config.yaml
tie_word_embeddings: true
decay_fraction: 0.94
max_steps: 11077
MLP neurons of a small language model. Each row is named by its layer, matrix (gate and up: input weights; down: output weights) and neuron, and shows model dimensions 0-223. Each number is 500 + 40 x the weight over its row's rms, rounded and kept within 0 to 999. Numbers have three digits each. A neuron's up and down rows have the sign that makes its largest values positive.
After each neuron's rows, "fires in" lists the words (lower case) most often at its 100 highest values on Wikipedia text that the model never trained on.

L3.gate353:528456514507467500475512449546528482528581475495452504469438409494533527477453459534488461549460570567469534501491460454531481527500468542547428465501520506513525542443543510460448487519473471544510502554463544553492536469494464461537516496549508388522505495457521532488510533495487487470459534505464477570538474489551495580487490449529507508538479526466536596485502584490550466580489494517484431456533526528479591535545528539523487435501539486539529463469541446462495465516575548520439545506439501521542464521501532497394489461537521430480478572431434530478528545406513503442458545469533457497528517532527490501509581548522556496514519495485446416520485464622532531469469
L3.up353:521452564489475473507515463539504461540483473461426482433482474510513515491440466458604484521525514522585562521495524558424418527474508522492494552557483497477499553482511500501545494413478535497569503528506530516446529487433486500458573495602480477572482471487486517524482466447509408416505462559471479547467471456517481511423532509459491464479514490515488522519515504512514487522511499537468503492456555497453523542453515524540446491582425520465543513537605479455479485520515471427552498506533524559474473527483520505478469510568402428500517412502430475473490527479536553472476505448520529493537644481456529523533432492522518509494474581492504450556525447492469491420484
L3.down353:580448500563504413476520489556513563552511444550441512528465474491552471514454486451487513451481512559461591493504540537469504551549525461545484500544440481546517486489571511532546534445549502477492485520532472483475474543499539475559543520524593523467464474495527503554531548565448492429545595505462525528517476544555512456471399477524559553505502472455533575429496506496502543513574520498470494437477578535483465492489533504521464507531523437536551432572530528480508519557468534460508515535476506448420519500470524531455482504474495450447522453543465440518523508420480478535516490536487578531562568517546471500442512467464521523539553556486541552606449520506495449493517
fires in: "when", "by", "while", "during", "since", "although"

L6.gate578:471475527534420539513473455464497446481486550530510510544414537512503514568530559468447491538481574477534490489520498469427530550516539566495508426529525557577509562469504526485524440468550479420520533473518553541528513461528502477518475480401538536498488523547448499539479399508432504538518470516495490514484517466486507494436412484466464481503545532388428520534502534510515575525464578581488556511554416508484495451542476428491519526513498488529495531558511574502536510445559504581543508493478505498468447442469515575547488499489446486550464501525510537520454490502518462500598456528471531432486510440455487484580533550544494529582508506470438484472459506543478476508495
L6.up578:491447493545516493498526497532575470542552511566464507501548533408558419508532502489494539581539541576503438502527463510486586374473527453530483536450600387507485437481499478455573476504494425433583476542495567479464544480516463393520463452527508549517462535474486517443488523508506527481470524505459458470494445515544516510504538481465526543482477549521422509504458538532495523456584529475486564545486474562451492502510482512561488520479543511492516567456546515555493426487427543518518479522522476519467500552572515467500503490474525468455519549453532507522468509483527602458493479557496487468459523525446505481510476473540542449498500491525497549460507460460567556450516
L6.down578:585475592507536518493514483450413536552481562562438455491405534563514518507490497502432416493538472479506488542473438472496498527489456517491495544516506566506559539516511519470445539533474427462488490484540490512569498517535501547566483512502490519432487460526533493586492506487491464491521438466490497514516556466498506504470485527475515450462462498427497593526503460472494561531467522432471494523538503474481523464567510517517546458442483566445529469532481520526482534531556416552457490396441480516443459530517438508566559518429521526454469533522557528523476501492521459484490528451557501526542496562448550494540527565437426461505381540466447567530452491466493480550494
fires in: "of", "scored", "with", "like", "scoring", "alongside"

L2.gate385:453472525588523565449409549430538400464563476476424469480552515439471533515492478518411430464597471500515465489526484532499540469571416485540498521492436465573502553551425542446475508464513466440471449472509448484537457494537537530518470458433471494506496563486486443425550520477482442436486534506444540516533536480507508512467515479469519494466536470517465537452492504546501515472469507494475532496506518436617512499505462507544508456445484538430524449491524520473468470522567515479503431460568510504428509505512504510490562528476482488536554547534564503492467533544455514586501510500563430540478480485480504591495561507494474492542453472470526442498473541508453559472512
L2.up385:480518508508475514486443491458466504473499470495441529442449542474468496526501491532487471488529438527466570458490561560524408518563430457500481463495502480508487490515495539501449511461464482455500459420530475498545514534549494512453511464478439474556544516562551447468517540563491549478610546483452587486513540481454555481443518470463496489455518509410506444498489423479392494412525486469448500498503517417468518478445518467544453435429514465521509454485537520514444478463541556431464461462514483538535538506456426559529496512427455539454478544568541474477414497494465495566499547422527439510548457477466564531455528478461453461538480505513504485529526489546497445545453
L2.down385:460482470509513537465555540504472529491532470505481509466481371436494537483543488443484437493575480448400517531473546536516505483564431546505560562392486524533480456541443434484475471534563490494480554523493445508457534502533538483558467598523555523462508491527560470509499490539509513471453482554509514525511517539543503457523442503508551510473531472443484508459441486518512438473543482494486471528517503495456532535551499481495529523496424448531475453555468488520474460470491590502567484461460573461486514521592472542570553437515530505472508532550466542539508493571443457570534542469479505617513550477450547599543545501476433522455515516496470488466569513510519497496522
fires in: "would", "will", "could", "may"

L7.gate4:503507536435567467483554450461461561509517554507534531482438506470461432452481537506559480533477479478475485476551512443479482482571430468582460509513497540518523474428545486505511518451424466484575510427549449582466476508541521495501576469568505583523395525509502456524507424486520533507455476510491409526494492474407541502508478503482494564542584540479483563516446519526507487494449498562459542511475562470466517527479547467449521507547495497510479502492577505501487471567444564455483519437534449536422552530492513491439510538532493540557511525495543505476497546537504436526522456532414499514460553490490516464504511472487524529532525472464578377520547529515456484445500
L7.up4:470495517494566463472460536549494480520531535548494508473533467578480480429491531503472552548571488524523540532491516490494548411437501567471492538554537507538497510502483447495514542504459519485482503502563569577375477496462525476470495524531531511502554504579461487491448531502447531466491465453480503503542496521449420491418551572535542544479437513557510557477509501529478426487549581468511507519471514466479515496545543464598515533509494445505526550515494520534502487507534567529481507445516434503477546579521506597600552511535537477526473514497526469544541508513469516494479423465485516458530547504444536412465556506481392434464565498429517565533538465478500548490528
L7.down4:454484500495429564552547445487451495491521532498468459422458466518506512503535506471553511518466469520554503469535474523480474524480525486501563577461534408485482494495499599506469475519486514439522524556426488488549491440454478529505471568499464555530450548472465515468425496526527504517448492501537507447482513506516560440505478517419438526511552576500460501416434493508482467494421453533532506477552480511602499479518457491531500511596467518465515488526500456502530522489506486548552525532507542401488481465455442519451431517487465506495463517486560513462496498545508475523523493489548440499419413492469454590512543500492618577471400554537520462491485458550475486479423
fires in: "on", "for", "about", "ukraine", "of", "with"

L6.gate878:509513541541514467483493493514527445549446530505428560432441413467518530446548609460546450520488483523516501579559502527492545468447479424483558450495438529537540496441481526547525462477484475509488490522509436513465501454553498476489554471484541484495383518501548479508519486503485454462489521509516506502531447521495524534498550549516467499519499487510506511475533527504456475533474544545527556580560541540525531479423542619493509507499403483511460538552554488464450485516478461473445468504547513525490461545524458440477549488424555553493559427509498511496559433520470565497498477496509427561444543565449424435526523509516518574496464485524418494451542454474474506433502
L6.up878:554405506556525462452488533500472541435527489539530520527487529480469534545481482495517533498509602541573540502490504501485497490585461545470560488563500494472530590402460522488452480496451528491530557543433523507535446566489479481517516512526517421462490531531512492470564425561586504441501469570538505509491542536484484509417570542496502448428496472519459470557490522486538483486426479530484575517530559513513459520486531511492514480490416548528466422555585529445474495440521485469539455486487476458496571433469494490499415538432460501536455534501510520474477449482491533442527492571590514470486498492526487511561536507506561430512428549443467520516488462509499556495495
L6.down878:454481479460447502490474497551515488502418476518509502498494520502524491518500481513496529515587545499428483543445470536457505569595537555456433473522494546532436474498479523490433507510455504434504467509563514479408541574490563521480433474588524533489508451544522424500509566514485511538508469444466418471445555467498501447445463478509495493477468566507543566525505530480492545547508515487465549477456382462487486517514414532507569524561579528581462499516477482529467536548526462533487533526474506484462539551552469504561444482564424436532498474510528442520508520501551491519528481430489491559457444536521485519500498573492396469501508549503444458506473467495497540591529
fires in: "however", "although", "to", "because", "with", "but"

L11.gate398:519541572489450461518450451486367518492526573550615568531471530487590528525491465471462486516552489494501509448487472513460525475490503495562528425489460525519464484512511483486538489413515495438529505527510531495480556473513492484493451515462470551490493486538514553438446550486405474519465526470563552417442485512434490536416548464494554498456480502459490478503520525536483541574504493547479498528575564446512473505498479583455480537496426433524481451495505506525573508459504529439503518549514504512508432522490452409505537468520527503455566546506443453508498524437470547451494440514413453441504492542489516462558455495556455503524527510548492576432469471481522534509504
L11.up398:468460494471403474514468465491467503512515517455469564520551583542526523450454491484607488558468489553503515494445573529524451561523483477499498513434502488557553523492513563545428515463490521473500449523559475433474473563474491469490450497418566477502526481496475490557476528497535483470556427517510440477497494486510513460433619496410466485487456446472623519494498528466509595505573505564474525495464503439453480520547506553510469517527465546502612466540541503505551464493533475432488465495498538519482557511463482510459539519489495495493481523473500490463494428430460561558475517490488522454520529418455523456545544463500455541560528511504473481471503486572472543540562
L11.down398:605437514595473519457509468465514511527524491494506547473531534563516524529402494492571496496500500493488479464513492505515444505489565561449485455518533476533536490503459514517509498488446529528515494502543441507525536520537464446487564494512514449510509454515500510537552484457550498459520524651535461559456496502478489559517499559521552510537551545508496438423602522591494494435554526584499441471470432454444480490494493536517482498501503527473510433449494556604499532532524473524456440521499510482510439540520546462406435515447521499469503439473554430531493508467485469518437473535472465552495441458467494496495522517489511532573520481492433507492571433540474519509597
fires in: "with", "within", "year"

L7.gate433:471425490498508504497533432435498487592534500531494477517472462559505514552482476424477529471522453560482488444526462499504536427509468488457563547505481584576492552520522567538547520589550487531574529507476506534519469544552564454546491493507524472550557479460548515574520532523525516529447528550511574475496445532460539412494501466570513533536467507475511531448534533435475529523521463480474470480514479488521430569541533532519537525586462489528467527541498487497560568498560515474492457465540473457476423469536482521531504414526563501410476518472487537493512550540551506470470557462549481518514517455552550478502455554525524413416468502506466441417566535519504495545494
L7.up433:497562439487535413469528502485491465434528496485467548475515583536455526471531419526564556492611540539492471516515539576451536515523484474496419491465488515563475493519508492434477515476545483496524485525459547433447525439514475466474515515548441566446484517531390506480526522483514506486508516468487517415493502415486437514523466505488482480466462508479472444581538451427460544484503484457516494466433437536459520523520510454449586498435534476559490562419573500508554490526532494460514491522475505474555568469519525505544492524517500524520480485516513567510470460485534505521534517510478475479487426520567553518462478504517521449438554559603525430407510475549539477544543
L7.down433:474490436576548539502563541506494548505485481395510561527489474487477557481508560483438511441551516531491455492535579511567562506471450577560521536494513494526483533480452530527461498527469461553546526519488515510526465525565500465524517475503518454528509553478475508484562496499436524491490516442524564471517546483445530541462530471421472470501545490471528482534506455528462459564518538528468474454592567545533511511528555589554453496474427502471460527513532482505509467483500548502573498556480438442466562532505435440575542481549445542494530517565560443479458507474564499485459470493572481455503628510493478542504461520539509543452488460452473471497591505528548570463474
fires in: "and", "then", "also", "later"

L4.gate628:502535443449486476447493529595547526504528464467523512523493459454491439549464564480531448498529534506563553469514573540533514541540443476533480508492506576503456477512568477439520394529503499483483548444408485549494553481526458562529564451504541524478520425468490504470538520447521486451463459432454534549491524517578498518423441560517450532503466536489508492501519566483514573541512519507547477454467472458482471548463499443527459545449484548609527587531516473525445520519475550546504476506500443467513488498508477488506553483536491458517440428570470439512470471483551447511503575545500579456418566491503493460481528446478519522507581514459464545529533494513487481537552
L4.up628:534436487551494503456506444473553537490480489466575468445455445465511537529472515489585529525525571544499525478559513532509497470508456529533465557532466585507534454545507532448508450461459515479500577506551497495458507577482484505459557510503477498515513506466493513488581460406568390474522503520511472543504532374479543440487502490531570475496508480530404461471478519585551586525467483503514484489485533469453453485536479496534406524497467476566533533485482542493465475517492507512549506492486459511478454542510599472540521496508529483591588449559507471480563523492466493525528481545499480499523595517524569580446497525481517418519518526452504534474465481445464543487549
L4.down628:563457511455541467536506440498532589506475583520524531523498579453546509465521514569475369499488539544487443492535502536477496512481517537478461557485477506522468539502450519503486519497480496463440609469513445472487456487524500484458474513519432551457503572505494491478560477544491510492556530552518482531466559536438397488492510550466457530415546531493560529456566523498501554561567503431517503526482532595523447507499459492540544479544538443495508473532500481493509396472485553513528451447470482496507544463574506520450468505457511459494492483493496553590457572486527510603485446515532538498487515496554440445458568532472535475501550580544514498515482466519492528476555
fires in: "after", "when", "eventually", "while", "entire", "before"

L7.gate875:509574468462550452496528475525459477466481525528462524447486482521469519484598555531508522434419494479506550517455521438503540446594544472487529491491413441472474554436487517499411479465466529455498496531493525513527545595560518561536447584496523536524540453557539467533506519427455497587447548492514506539479527463495469458530479545454437442514517522522497469443571557479544472504463492499520502441550463510410510549542513534468486552404526549480509485514458494396498466526580518478497501495460524488530489550454479538558413477468463524553493507522435549477475493489443500469539499508508482483480472467489526467510537526424559495472497498495500508540586562514582548497491
L7.up875:514573472479440418533465494537549512471442522508461522579510548475523530467431501448483509441551542455536493501453445548503506507490460549510520471561513477461483550559446522460534575517477501508500507496429513454558475477447465472510480433509422604527439490494517523450488504533520514516487500560407517526533507564562552496504491500515446514575512503501591503558471462518513478493530493503459519436475505443542429448497561483485501536451493513496508515485555450406587448441506550525560518497555493528486585509580419468485485460539570513434493489433467500478464553455542498541493471498432492515503489503495543430545447557506531503421458478469490459490458506469532513571468
L7.down875:538460524490629540553504470509506505546494501470548515482491418518484541606501489490467420465465470536476506515536509437572545510501522454526518521456522544531485523468492449476525509531459498532535504480471539477472495523529523532494489497479490478513524552542504476592507399537528472469503477473566514455533493428581480439495507486434571487475510538488452436450511540536491470541463499564538493427555515512493439511525480527508530537497532490519534513409410529473409515556525462494491525545551490448498439531529528485579527490448447530524473580549550559495517486530400474477544508456433484492578490564530512465469537481464500566502551566481569463500507520401459450498486
fires in: "is", "were", "was", "award", "are"

L10.gate29:534490543454589498569505528444421488493498482460545522492480511604435519466515490563527497529530501487508531450484502463503448522450549518484550517498540498474486455476459461584548516419544520583567546430489463580486466468467493498512504459498502512494529503459566553467529531475437430532502526472569472432484454503524464532495494454414474575425463472503483487486447593426461543517540525486528531504503466519455568525486431474551495492528522509487487483450488490482536429503473525548571539570553412501487459513567598485465488551474471539446541554519540509570554595525502463518585484537474523537448534486549487499515510459515472506520469455502492458498513520513463470530473
L10.up29:494479525545431462506456483528525430427474486528514521477479457528404475511506561488435478567501507474494432475532533514568565513588534537534481492499467561450528425498462519547520495463478456461557523442425517564483496538484491438498520529507490482582490436525454421438477499563462485557508540458498495483506527444580501483498524566500567488480522547567538454531538461465520487484464538519586579510506512448467492585584510507548524536506461530494505412507469484569523532566441497540507496466485445494526471511480527435535447455503495473458556503526549491490535480616583475473465461499492514475538512451450504549493537476478489488505484563487588535509559522529491553487524
L10.down29:464524520517453574509485494500503553575472543537456543529498542483516551499505492483578533446498549466537441549521431549605476539539502470587498522502504513578508420507479464456525544525544507502511482489491467518468491456545516522579539504518462467502516542513595602523467546463398504445450532534512477500558500473471461507540548497534443469455467437363493567512552482558525443556536516550508399583480487494572502506516519487525468480540491495524454512460479521479493480442508553488484507538543544481434562519565477490561481534518510509460503524467471532451497521585463543452503535460495454524495481482455476471499523528571468501484462544454551480495522412510548496529476
fires in: "his", "to", "for", "of", "leaving", "leave"

L4.gate668:479583461575457478482453474470591471502490423516496517513529483491468525494532543493486440484508507476485417492509544543512528449479455573498483508528447475451580445515505550496439468465557545532479497533489486502544416396497551462485405479492503472531548549483557506552541490424458518446484521520475555467591453484576479499475474434456553530514509553461521568458470452564523512512508544469479448463477537485471443532527466525519465430474522474517560519391480543503497432496477478576493478455504533461581487448496485478544564551449530494494484549526483478468460470513506483539583450458584484444465510490441490507458511463479542567513517542502523473510478507539545494571526
L4.up668:445568522522414533484521507477454480383532447572513535540511488481503478443493515427547454425545491515514525479467427550506478474535497529480507469543438447533498430468452523543508479514542488451454536502522595498507529470475585469564484517514561549469471536440539457526520525500511477525529506505430517433548505499534552498524505498494502580530439486523563452448513497503492485473516566536470493435450493420492495511454406461476440494481578548447552493505402484505551467472530471444482536470525525446515528483533524514517547418474575504476479509491579543470526503567486477472485397429450468514477581530536450478532510508469475435543540501503477490525477446516465519520473
L4.down668:486471528563488500466474562489464421534589442552553482561485489479526549484482501551513503525528535501459450505534507432511473532540481456541559502471487574438516540476454523631502476482466548453513488422448497442497487438479554457471511491476480478521529494548555567468493507491523516484425542496526528530558461523482528550558507587487448562495530516494470621478457431505536494511489559499505456484504551466389489463468504457484545535499566496491526504502505431504529536548505449449525467503505519473459556497558509499552530544511595512479510482538464524472498495563435498503504494537531485512433548535431512580546507478527527470514550586468438540443465501598517498515528
fires in: "because", "can", "become", "becoming", "bronze", "chronology"

L6.gate661:514533569483493536534476528494532470555538467537503530532504451483566496514530577484514488510517575453473492461554552539487553481459563501489529540510559482560493503411545521460526481508501500501511516547508424571557518431521505444577531522500498464483448441455446429366450419484485494513515445568498510444498519515550467494464448407514582513416490493512512471484428431470505517522513507461529439527474544481477477444521477536566521467548410560457533484493550518507548486504514453496401551535515428488460461504538492452452495430541488497448454530481509502468517539510476472433500427483546479435525476466519629464529485500502465506498492496499510518517516504520511516446461
L6.up661:526452493495485495588521431531462477508546493474449494573498545481533462582462513478542424509480506584407514539519564486417514462484514450534481500523541444544511532480498452455494438487524481472521513502435431484500536487461469551535513520540521460472405517540517544454473497494476489459508505503515509459503544438495496493510569437399525447438446515568503517521465447519479457437495536493491501577490485508486475438524528528526469533538474592515539527601569515469591510496542464469517490506489568504561494526520534510555552522531516477501457491562458481546469476435468397457511506577555448503521541480547524430515487477514450534527443559443465422462516471476464506484527
L6.down661:495529488534474472461542490535438415461490528529619517507507445465557479507587444461493476527568427533463531561451455554529507521510453442472519542517525499525490498512448492514500531480473588427529457498520561510480449485542451531521565473470451520512530488628532489510488473452479476492495529437418543523524458456432448560508494475446484472508459509523559442441507460440504488489414502513527501512499551524487478473541513523566459490467439473587545470489454496504499487511493398492489499554489487536486457495511424451463502516497516496504530486423513499497411500553465433503408497559453500547575494479447473468545409519494534524443512546503483465488522537499494474528435
fires in: "with", "of", "using"

L10.gate213:468398458572443500501526522470561439543459435499492420518495488489452533513503506452524474526507478519498432465475461454504507501455512445470491508437520543563455531418466591499479511536489458486501550525487503490502559530451537494486520515569487477486528588500501567535544578470526458551504467466486506560497543510559468468574549413464503477424479485515548551453455502516442528430539518495485463473478524582528507494510534524499507507458494570498568524531480491546509501484519561479505450517484462492484454526507486481525514488450483428424428452536586530511480507508570488518537532555526491514479629513506408440519567500611500529498490516422494479497540556527536527544534
L10.up213:497539481432438543480444471500561535574514470463508504506510511524471574459473495446516514577558450517426492477492512488554482490449445546507449487500502522535507428442472574473498468484523503462462478504550551389493530543568523558528510491487455545509537538480521545542501537514488465469536559495424502527429445468467557486508549489507493450503532463506465469531521484456457508472529517538569467437500602462489543485527555443489543430519441480475543546544490607562502517479449556427507456464518511544471506480522483493548531476525517599513456524565554456554572458461471416498454509534489491514465527494485512527487490482516542446527473581535454494447511493570531438505423
L10.down213:540506529470535487478448597499560529500480509456469485527457499444559495502537533575487536470487505466489487486550447507494521554490494441568471544496501502523442558476554466457507515569423527553500545500511461482417484479490453501579553534563546444468481507564510499488542485502531587493497444436535536530573605483501502466496539493536563473449513414500529553466516429507461532541536524476492493497479494563456510516564485474448543452509458540519511476516479430450499478494558517484496505593582556434531466484467542529450530542501509493421469509505589479441411543564522549461555505510510501516523545523483471512543561528532509491542403503439505509571511500565553512515512
fires in: "and", "elected", "from", "also"

L4.gate278:439521441477465478527510453452497488574529515463480484488488489470494463515504521492477524465548481524520556508464471512575491444544454479468605462484556521517529509584553612489481488418485514487499487455528490519558549516528546425533460485466483451518489420478457564436511450453499504506497517514497522497508568508516512438381430457502477466472562533537500542464463483526540490516494515457446453506494453507498510541511560541470449499473459508462497522535474502531482487411549492506427430492532454499512493532447554532535504550466537479506531558496629417537572493463506450466451519508431466503467505536462396540532534557502488425508525511514541506461597548537492505552508
L4.up278:440506477502503448481508516549479512455531537474441458438564599522468483526497482486500528458499591541515524444480483588587543496485519526485539505448483499503487563504472527525467523453508595468565531520497455445571418517539531535444528425550511447544573556474486507417532515508513490485515516556487470520523547433556493463424473433506553525457470524489535495506531461526411479549483487534437502529485484498504465463543534509541510483431514513535488467419543433523570430524548438512473464527515530469537468521483477527507485558512484500550492509519544561483490491505477500543522555521567539506543504416492572538488537501510413554471497548440537455483546602469501425498509
L4.down278:503454474520467518489519569541485502553476412487474548581510467526509471522501491443547523469468475513408502475502520474492548539524520497467468526503496557562539495519473455452451514512480453469508520504506445548515520475510455621566473533475524448377530565497528410497509543506551463427591571537483523485434474482533493434530511478533505550490450460496517450473497472493509496429490447470492518518435551473492438514510500397540538475488455441495489508467503502540570513568485608547551497542498531527573573535518475456484556460527521545497445517451451544499534494531517414506509466503515583490438541520523531474483497543529468459414535462542491461551528447523519519524500
fires in: "also", "now", "then", "soon", "eventually", "subsequently"

L11.gate722:557524481545517461496451518536468514505515551521527529479558472467528482497543522495473476474528541492472484529451516493438555448506469429465497440436427519538511515470506468530432394478468470473517463515504465505497491511520548439449439537515480461487457503461505503531503536506467572509518490461465493485413457581472539514492460542500528558504511598490528520461532538402465567536513489448503537513591494478436427579555550566480511483520529594500441506497551518453467461525522469460459506516560510528528494587546504443487438486542459474447515546573527571495544556503515489585505489530520496461507486435463470408512454554505445533489499510458512507514540574522494452535610
L11.up722:507491511482424520476476529502548408505534567551507486528486503528589477550427521510558443520532430495470490506488453483471538473442527508471508497479508480588500547499499454524498523437488530448509472511492482531457512452492527488505503468470427464434466476527525506503514517498513464529490491532423584524451526583436431468495531502525563482491431485501547456480550498447479465540511534492477506550568475464503474571520506508480477508495573538547518504504614497493510497459489463548490453526496518479471456495486550467513434476529507519524560473620504531535470549493469494387482431532473432520485501470476517466573477481526418532521543549442481537553535381588483557428565
L11.down722:483463471534522421457503460488493539488528467564561462553492525525513615514585524436497485512508510488519507521477519476512565523468474445489558482540516440478470535490456527484430542462588544533537456488530543428566483462431507494490436587476452460574461475528553529434531486475457503490468473466605461447526504461546482501498526496529430560573518551496497464490550540575501504563452566495503546564496438479527482504465460530482473483533476464481460489466503528501460508520484498537468547500473532445524478556440483468501492542443562524497502541424584445430506497538491549509458488502487546505543458531540465484453447473495511530512454466570416536486575488455487441579493
fires in: "had", "with", "have", "has", "made"

L3.gate830:521578527484521447509482512496502517445480512500463477429465505514464507458471499454445529451486538541547544403459587434547451482530499509520465524485454480557521443499482505441497548446500462502450475542508519466514552445552497533564416502448555466507436413501517487475566582465517419417558553542493490502481498499495523480541444440490468504528461530561524534515493549494527479487513509436494543559465530497552476474513533485534489502489471512560467509466557455429557549547575615531513504517456456506468521509521552506529516496501498513527415471426519586471488551450560512534484513541517476546505516501502432516509563552551582501458454432483566526433462459510533552515476
L3.up830:509550406469480467477482463509475519491534476493484489424473530444470499515456434433416512545451504433526537543430525470565465470503478438533532538498485502476582485434438511406537543518519518474450468466447476500586536477510566595505425519440551544537519459483529508476527539552510406462544540481503452526490488479533492545499526496493464556505434541500565429453466579560530483532520521507455510490462525446400490457449558460442411537436530483527484509559524471465455486522558567540558519471465489541473510553545497515512515534454506493484436459488512475463563566471528452522488499517496494528487490544473461512497554550503564488531502525487517514459569482483563499496459
L3.down830:497557487534556552513471472485520475554434462526441482619547490567549560479521518542458502562549540510465472456537480499524480482550504508521536488432451506516490573532485500546508507495458554545471416536458538464496506504543467490530475543527453524460465517536492510522513467578455449535483471470516471483524514532547476501444439511531510403511528495419554510507487464523569512560503516463476546515594477561540469554625536514538462508506477517439562579483489533464465490484521474556535528536495432420437506487541483501471499581476548539522557538485614511460477505484544512504447506497567490467579518523450547496478498462521447528460552533490489535550541586470464490492515
fires in: "was", "his", "distribution", "is"

L5.gate831:440568455463458535548521504474469482419506459502521599484501463444515496489475480487543442468613554486474519487496488525522513482570478490490516520529471495496487526526481569527507394471555540494588487445431582464547491469435547501456434538444492397503605481499472426522447489492488455525484520528487503571517532428474545500493503460533465465522471483495468523534432558522521486473477533485478530472438488522553470501493463472497528456495463541481516489525498513469521512499489495501492527533517516550499554524522449537454539473510472500489498516455557589452483514471468478589528518458588429379535484419476528536427492526529446478468506522535501559498482468448600511447499
L5.up831:503505450522475496494529501503501498437542464482494531534502532473459540463504516448467482483511573484438516538510519507541547472548534427451453465507421483455459419497456618504433500487517533503595445474427505414559482510475533460576481498471510467523475569428560448500505523478473476556548489557514518531541496484429468508421457505470501521438457494503555486494464569518480497525482492472477519471521589578488512461545504492455459450495520476494559477480469524528542523495443521528525496525506505475482466451574572515523523422583434505465469519522551535504538498526445523584533552401558445491542476456468560463462502502504533419470487456538478502533417523518545538439541
L5.down831:485531463499527528541470510463431572499528573513458525504418510525559506549514508489484516513476435623491455439555540474553488535528470551420542543491435531519566521543410470476528517583479489548509560526464555432547521467471443464512424506518505547503525549491486535550487481519523500450457524501573530542517498508522508480503505472443522493503513544464486491530429443492471475503516549535455511447489479532472421511442546494468534477532448484539412491502535538550503510577457552446515504495477498459469508574496477539465522467381539531504576522483449515549455468577464546503569513518435531513526533431520473600528493494467450517497532525521605486534498497494536527518476
fires in: "would", "could", "may", "can", "not"

L2.gate837:466515528418518602465486488472534445475507456558485535572491517473472484495487507493589508464554496514452552477517455504500585477471484535504478466449532518486546524496503508560529474554477491544478550475458502490555455468496500468547447534447480557512458452524532501532586512458429483511484542534532504524583573507482442511537500443477474548474487443459456485546551533481501483573544447438488499486547543462503507521421528466459520464461465466457562601482546513455501585530500472563421487461495532512513481462466469462481564510531529472470460485507537502513454478526441458548484556444516568489479500577432423500481538456490486466537470543444438443567519401490523576530459
L2.up837:503523505484537492492533458519561525514484444520518552542567434452509561524464508463569438503526429539480554458544463476568540553487464556489458439549514520445441463519473549467435492509421555594513506517484455518557505520471486481578479511470509589537482515475518555484539585446486487457469539445476503464554503520504474483459546539535502526515476497504511530517529553404547476521486514491500432473519549489557463540459518491492486502518463549573618546513483526478458488505525518519446481467493463509417474543424507454468534490468435511516423511507575500480484498530468472481517496541465553449437472586518522469541534428498530512524531452447530431546517405546497542527564
L2.down837:419484499527469500535504455495495434493489524565440588507501546451515497470467489509522422551591413549552503402463428483470517552522489504437463527482495549494467471468500513581457450506502566503514550582519498468555454461460476461478513579475515580494521489514522487468531492492536532486517523494497451499508508487457431538526501480491492459531496456412471519452552490497569489519533509517420531349509475446428497484461545408514480515506528496524524510491499497536462565455524485582526473439504519479528527519460469458533517501458522460537514502558478462470499506484477506499556537497475503446542495510389549468523491451466512532521531550429522449553422452484527569562512
fires in: "because", "one", "whose", "become", "image", "what"

L11.gate810:468446502524518445509541486483470468492480554552502564488512485449460518490580577457529448497586529552482547408554473518503508520512548534535540492577533535506567539513540564537458498454493429523472509526471491505563584476578498437457530614549549522526473436455465453478528536483598478436482492507521501511578512461477504460444511523527468526516557546508500554515484528504506585569451516573445532503491534515528446520542618508525501543525536586468517470453517469632601457478503474450465496497467491449508442479538581502475490500498490480479476494488454502462495512487549477543489491498492448498493515499457453522502516472507484539499438496550469462470529513510520540535507
L11.up810:431421493463440477441486473553463464460557540467553494573463501530542461505549511549477550509506521545515522467513478458473519561482435498554574494528531442511508490459448451496470505430519596465495528501543540516485538555497513509505445476531494583490536446556486427473517521462472500505498489547550486574544567493495498511503529522526504495547454541485533519441507543529490544568461480491497423477452495505608504482518546407517531448500537459518505461543478439462549489433494526388462528534509461514516478518527509468486519457529468497490422454489559524462548494504476467551497495505491452417570444470568544423493513451543506482439578551448565521529559521475520421485521
L11.down810:567533487464486522471531511517421501442497439561503501496464505509534493514560443531493500507505497469504545479565557542490407604501528519503473513472469477486535553562508523574422538421519460465486477574489525572460444507544481439507482453487534560599516583511542487471514488484504521495440521515470500579467611524499485479602442487491483567405459479455513492506514488484530483471500484516508464519467499472540478505474467410562511532495439497449535528543514441494501462463582595476494515551482418455464479500560508501504489533470530494557452442488416563515436505531514526494475446543495460468463466473459510546531484462549566468472490545571537512457491483477533512481474
fires in: "for", "after", "and", "before", "despite", "of"